Weights of a small transformer language model: vocabulary 2583, no biases in attention or MLP.
MLP neurons of a small language model. Each row is named by its layer, matrix (gate and up: input weights) and neuron, and shows model dimensions 48-143. Each number is 128 + 32 x the weight over its row's rms, rounded and kept within 0 to 255. Numbers have three digits each. A neuron's up and down rows have the sign that makes its largest values positive.
Before each neuron's rows, "fires on" lists the tokens most often at its 100 highest values on Wikipedia text that the model never trained on. A number after a token or word is its count.

fires on: "ing" 17, "ical" 12, "m" 10, " information" 8, " career" 6
L4.gate124:116147138142149177138123084156099122110160090156074127194115132137123095124178133111128162119131098124122132178114165187089164087112112160105136111115153110174157218137075124190112090116136119178168118167093091119094103130087177110077157078084134195164114110111141149110140107161200167162
L4.up124:148148157122133116088135173141102083134074078154124078129093171111173175124112093111142082117091146109079076144149186148080135096124111111177161170108152161159136157108106192096109125206116141148171111122098186169147206176098157110076188106084114158122168093130162104132125147146145154091

fires on: " and" 46, " or" 15, " to" 13, " his" 11, " the" 6, " –" 4
L13.gate172:159128134148094129114170119129124112112146115070103159165098156145098139141141156108096107079074118126187144100143131171095161108153136155111142118096165176142175168163133214168098101122127114181127128098073117109135064129154095081059120164187111145126159148090101134117108114119077138095
L13.up172:144163144091107183154132153131141113095103137074139097157126164117139140123131124145110093052117160122143132149119100141121106104120185090135166175120156163121126134172109111083123181060100110169077068220134129127115113173179083107153086163091112136143215146112111108080113210128164129155

fires on: " st" 47, " St" 22, "st" 21, "it" 7
L13.gate250:141129138106131191143119152093110114181142037176158160147122158190132141097128154055127138121103094076123119143072114157184159139186129118111170121130173131167178152156138164122106082141105171170155097095170114100211120127110171109076161152088161131154148170139114101189070098113144136112
L13.up250:135190099106113118184143107185151110130148119147142151065144125129153148121136145116130073130183177077117101098111159059108118152173127126141121103157102124109180115136108098118093130155146156141131115094172162176128104139154190194106155108132109124083176132101102142151108120134154133094

fires on: "i" 33, "it" 9, "ict" 7, "et" 7, "un" 5, "ip" 5
L6.gate383:150088095158098150137104120095158133197045212119139133193119122117143122114133143058134142148178080116182156164120185088150179091153133086140169119176136122156145117193191106147151166135180125135115163076135132175165106128168127065134070075129121094119185110156132148056122123124113137107
L6.up383:129092186151135116104155099121113150114102162148146139188125084159157153084114147167149158135122138147147183092136143093099122117162149162143088081139132107121112084128097187093119104113131140092072065083152115148076144133166060134111163147150107065205028058075108143151127167107103093137

fires on: "im" 19, "erm" 14, "ress" 9, "velop" 7, "um" 7
L11.gate399:134137115149060123121091136165133165177106137153111173107142114132135125116144125137150103089118158120158150060119058099168103135077128110128190140134133090131082093103117144113070125091098144074168145066075129162109170166076101112145089154112166187073140178149141122137148181148160128118
L11.up399:112125109149123124180042104084094115169131135165127127131083146126101062140166114153086136152107123089101103097156139170193137138109157124185150125119105141099195132097141102094056158055181096118114097189110103125095148167138145151129155160137139132159104157128117094086147142097107088056

fires on: " power" 21, "ce" 12, "eral" 11, "k" 8, "est" 8, "ces" 7
L4.gate318:136171163145136137162121122158110141197162116109171159154148174073177105115146141126153155121111179087123140149125080089144108121077155170097070092179100150128112107199123103108137141105152060170173042114105093098137158136108154169119154137133200114128096157166110120126102114150102085073
L4.up318:149141123103106113141131170166139184152178145186187106117132150139122115137104151080167142069098159130065124222148072110172099131141135173087118119167142126152152173134095116129152123099153096132179136109088132141120076158149163129210137083159104177142159134137189151124134099108102103164

fires on: " def" 30, "f" 21, "pl" 6, "b" 5, "p" 5, "erm" 5
L5.gate193:087152077055165153182115118153133161122124113100108158092124134124158131153160100114118080094095172121135160111138168139061123182129120115142061091124095176117141100101111137134124162105150171126177089119153086092063114148151140156125141167161139110211147154177064085124158116066166130149
L5.up193:038131109120148146161100099177122128197161113119107172120099159155106119136111065092131106125107115121051102209140127171125114132096124165108057111095147144098207102126113146091117143091153202102117115163094088098114112153148119180136145151130159139138145169163100149145190069127117093099

fires on: "ot" 41, "I" 15, "V" 8, "C" 5, "F" 4
L6.gate87:157089086179106136160144157124069135120074151198165108157093136137145172143126116142139081170125085138128111159118101116132119126145126133143138147116139131186135184150112154106068088130122127120215091111150068097153139096105111125136129139056124057129089142105092137135189097136027149159
L6.up87:092081108211075166186130142113145136123083174112198115149092150110157115149144120118131066165133098129128190167125064132133138156084120129160155121093127195102183093198136135173061152116117119074181141113099086089159142146137170101108134154132128062146137162109098146136146112150129146152

fires on: "f" 22, "h" 13, " ab" 9, " that" 7, " aff" 6
L12.gate86:091192096136144086199134082132161117103114110092089135108138146086091180117117087138182153131139141095134144112201105080060151129127079188159088088132128174134183206137124093116070122147047110137130171092102132153105130135176109104103066144109137097119128124158200193133112167098131164102
L12.up86:101132140077133064137107121172086130148079092124150145118095135133137112139152080098097108109057139156114120153096196153110104135123171126126165145226130121132177117096156087126080115088140113135139103124140111190115046137171140190167208098088160144088121138135211172111115122107096104081

fires on: " tra" 34, "and" 17, ":" 7, "ography" 5, "our" 5, "or" 5
L6.gate280:137099106144133140175122119085195079136166134169087085126158228154101162154137155143130153101093143096175109153083162141138138106064201145175105102165116114183172124163111110093189154126159099065095116112145139106096111119136171091108104147118186139155144152121138157139155142171143148150
L6.up280:093163161060110092124102129174130173131169132168112174184145141121123116112212132148134140107144069103151153150103114192146142118075180171183084119111142163146144131129077159117152128230137170125140077118111113145169165165108101124135160116112133129120178120206110151138139124113127145094

fires on: "re" 41, " E" 17, "E" 13, "e" 9, "l" 6
L5.gate331:106153187144081101183056112159173160104135151102090058113181186126110131112133122156061173108103133123134191132159170117149124121141127119178143202170091103168079118149096114089095123195140152145112096138106117181197112120111116116122086186159152157129057091146106138118114168133103093120
L5.up331:155154175074146095106120121148175172123147176096147069131197145170139144135219114124109135067114086083095159163093137144128142135129125129111094192170115066164102104134086109158087143159147138167088154154083104142184092128141132129156148155121173146124072142099095161133114180105165156132

fires on: " spec" 11, "ets" 10, " mod" 10, " Spec" 8, "pec" 7, "ification" 7
L6.gate133:086103087119112073122160139098119147197138107138153156158149191050115092157177124070154122140142111094121133122125173077121066097160202158175158198145138137174080108134114091091131160133113125101192131101127175091196126182107147118163166129131165111142152127095182064077168162097114207123
L6.up133:152117051154174166151133150094075145144099096154220110139137143097094098081067122160139086150109050164116093121139156125170115172145143138180122166144099185193142184131126088128137182114096160086127081098175153114127085132123132137107162175116099123078120163139144136090187144108117181105

fires on: "g" 24, "ig" 10, "sh" 8, "n" 6, "ug" 5, "st" 5
L4.gate218:219150118166132138126109151161087142147072189123130077158156156151158107183133123128110108142101088129174097158103133173113129130077195131121111099149137166150132086126151142126159065157185104178094132130147071161108138153120121181082175166073095125153123108104100101121116142106170157062
L4.up218:126047152116104168161152094137140113170081106099134161164116124150127102109098152179133083157095102139116187155110115101155109173084076117078131134062107126094095103123113126067171118107099092144077066127169111127079162161138164120128179154120160150166144094131145157100111180114127057150

fires on: "," 61, " and" 38
L9.gate209:185086164110108173171120115170121081148188129090144125123168119085138153109155134131099164124061122155143126104157126137149125083097172153151159091163129161109169157113171128072148119134136101135146172087153080159153146120159116096078125165098143176153171084199137168113179065053134185129
L9.up209:108092135090141134149084114145105101149140160132148135164157164098207121108147137169093145125107104107162162116164133131165143135117084136140098127145140103116168146125134134122096165103211136149138207115094081217168135139132103060158158123139123128163111112142184145108113140087111140100

fires on: "f" 35, "ff" 10, " aff" 8, "uff" 6, " end" 5, " mon" 5
L10.gate360:063139122137099076152129092125157108123138089129102075112182157098082145133134142181112073081153150119069141108137117105086143152016149123177075082098155191133160156187111128176123164174047157069054133109167092103132149066099142148137104115067152125146123151086135177144132107136102137118
L10.up360:140195102091100199103113103119108178126104129098163106083101140100143142090000121149111078093113160129121090117184153106116174149138169113085195047138088121080153161123087161169084135151149141149117088109198177129103124132087125130102164151129110088140150144167142135099106125102130106109

fires on: "ec" 14, "al" 11, "pec" 10, "ut" 8, " Spec" 7, "ace" 6
L9.gate383:084114086159140143131142124156110168183129112157111100134170129162204112100044102117153101118110127138115122124109129099105134127132092159167123120136122182202048114173098165136174133060109128116128109107100154093113085145108141102169100089085114074129168170101122111029171125132069139106
L9.up383:052094155103196089168094149119115126130116165162136110145161142091094118164056121127117129101148114155138145121138143129125122134209083141119086161129135096129049152164159135146149157108121153082132073139142170113158183169173185095107109145105156109146090144144069096083147116120106167137

fires on: "en" 19, "l" 18, "er" 11, "a" 9, " career" 6, "e" 6
L5.gate282:121176173133091148137128099114127123068137148112138113106164148131143113113161179084119172101164158140101143129227102118135160091151153177140102078150134145155091151133112156144164110143121166158169194125072097196173075101134137118079100134183124182104104142068100163119132106116120102163
L5.up282:153141110191173108101160138125122125148189131123071143126173164103168130110134103105129151111101171134095086084133102069128206119093142101213084110121131102137115148133081171141182034139106135092139076117084107124177097097152095157109150157140156142127083204122069131136157118145136124152

fires on: "ing" 24, "ent" 9, "k" 6, "onom" 6, "est" 6, "ail" 5
L8.gate30:102164122141129098138103110121116129156112100155141165134201160086146144104109139110097169076068108090103129080137079105128124138058148140130124172156200090178161109115070119080112131166035057133092115101137097153146172132146165114140078117072121139078101119171112123096196081129086129124
L8.up30:124116125085116065116194134178168111145116102137123119156118096043119163081114137093162130098110184099109154172158123116154036076145147138124102139132125067099123105135125116146124068048099102174201129131118117126072175080159129089119104103137126143134071133149121176135157051108125110118

fires on: "ant" 19, "os" 10, "erg" 9, "al" 8, "ist" 6
L9.gate370:109124126160118158190181109080149118116082161096132140123145133154078124118111156117130137175121145126109078141134150104138161120116140121141076102145121184153192122086113161065121160138146166092181054201074088085090140141124117108123153105180085077157041095097160152120167120096124147117
L9.up370:129125111108176159132132122185121106090097106164092139116122137138115163062139062121106135181122134104200136147123200141165067134222083179119149180100115127125139094109121118143159107118165097134121124146115107182126100127105173106124112161085136150079115114094111125160117109147073136127

fires on: "s" 25, "an" 13, "ch" 6, "h" 6, "ess" 5, "as" 5
L6.gate190:162146122164078074152112109152158148068155194129113099162156111116126165144141096126184165120130177148151099100118158151130158156152147079153156109098083138138133136081102072138074089155117125106131143153146087111129087095143147038108224129166153095101127149120148125059113155088175107137
L6.up190:086158149145123146127138140136180151156110156173084105136190138134144164108120184103095115157104093102137110141172161073160161148193171103106188090111078089135182117179111118106048186164116096183125115166092136121110129089108137102165091103101111117087144142084076196099141090166082065135

fires on: "um" 21, "im" 12, "i" 7, "ip" 6, "il" 5, "on" 5
L11.gate219:080145147188127114139129121143155176154129092123148137106193127178120119123161112083180061071148132136160194105130069106084124170143172084115138101197165092132179172152130114055047133111147101115081120173160118170132107132109160046150062090173116152132119123178075097157120103150149148074
L11.up219:169148110170146141135163153143041148116099121148112144111119134133080115137120061172178098158119112138165197138083141107098105142137198159161130104147148140136132192150132115087146099107101159165172113107182097181127103154136100074110094150134188160144122085153171119170162178066163099072

fires on: " which" 41, ";" 13, "if" 8, "om" 5, "op" 4
L9.gate380:117154128086220117111094147116098125147124161152148103208130096175119158127203112153093090068105173105159121132119095167122165124184064133185123130128099109144126147170175129087121118135149091173139129095131139094168070149192116109131124155088143123109146118115168092144113118074137179155
L9.up380:100094062104096107145199149106129134123100120134074119134183098094151157109130100105124095050132119144187118176090056126128161112085103157142096153085119155167209160156122123126182143098108136143163133155140123189141097120109107079134171150123139106134120112114186076141166118112125153099

fires on: " " 46, " |" 15, " his" 5
L10.gate431:140086069135129139118149136163113163125147122149108090165158166168112133098158195109110179120118137070148079091133142108096114133124161127088128155143221074152179184101149117120090140100146139115065108088140129144110083158173100124074142161114085095138150163025070137088132134132070113136
L10.up431:108092145146080087118145134105132106133110135096078138166136187151151104112184132157147149059123141149112115125111099113041135140129177121146116133132177072067133129192134131026108133112119137142146120118111112132118166174046138148116141164124133063109160134172137099114092116104180097156

fires on: "h" 26, "ons" 16, "on" 10, " found" 8, "r" 7, "ch" 6
L5.gate96:121156067151099157098149099106119163121091166128102149140116092148086162131129105103143123141134135164145114176091149109187154189154056082068086102115131123109084135111162124100097152124116104143116131141166134148134089117131116119058092153163161109187167118144110116152165115088186094088
L5.up96:100162127128126100118175149143245143148140184157164122133124155080078161124117113145119177145099081091131115151068108064171133195129123130093141109130160079158146116123145134105087129119148032099157110169099096134185181117109164119103097147080115098129201105101151129104146075097126130120

fires on: "un" 40, " Par" 14, "ak" 13, "et" 6, "ox" 5, " tr" 5
L10.gate283:199132146118168147117116146180148152112082144164144098168111110117148091118100086105166056130153046153142181108111135079110127120116107082148180153161164160131105156100121114138078160117143138059129086087152179125103091128170128136104169153177123140096150095077048171130098155117109143105
L10.up283:162081151094108165089076123142112124095075131168128114091112109092126093118121104069153153106078164146147115107133177059130115083092116135129146083114133189149114109077165093098107113132070126056118077129132181188108103143172133101110159136168166141137099071150099178133182120046087156156

fires on: "p" 15, " l" 13, " infl" 12, "ell" 10, "b" 9, "ant" 5
L10.gate236:083126123171087102154099101132141152127155098126138131068096127120127148157144152063132134112121188151168141190166151169104163111110097187145090110095155136117159183129133206086184127126074146173099082144144120101150132112185163125086133109152156096128145122187093099095128121063130044149
L10.up236:122161139172123143120093080169126190150109134185099123133158166127078172065125123154135109114093193133127125153155115152139195182100122185131064061083103120046131115168115193092139121126134134091113090109130103074171060144104133100154080121116135123107135132117122085108130130107107071117

fires on: ";" 61, "," 28, ");" 8
L12.gate181:127140174094151150124125117098176069147157147177098063127125127092135131119122135108094110145182074092184126138091064121133118095113158091159131134115119096068122145161126164099190101108128115084173147138146133097146137172112131119124145071117175197102126142133165202115090146072133178159
L12.up181:124097133090144175128134103137093081094134186198131119142159160101165130062118152100092106084152141175162072155149071135145108116160160079158091122172153127118135188141128141107126164138107083178134166159178124160106111121124134136172168108146134167138152103038168096158127151124158167121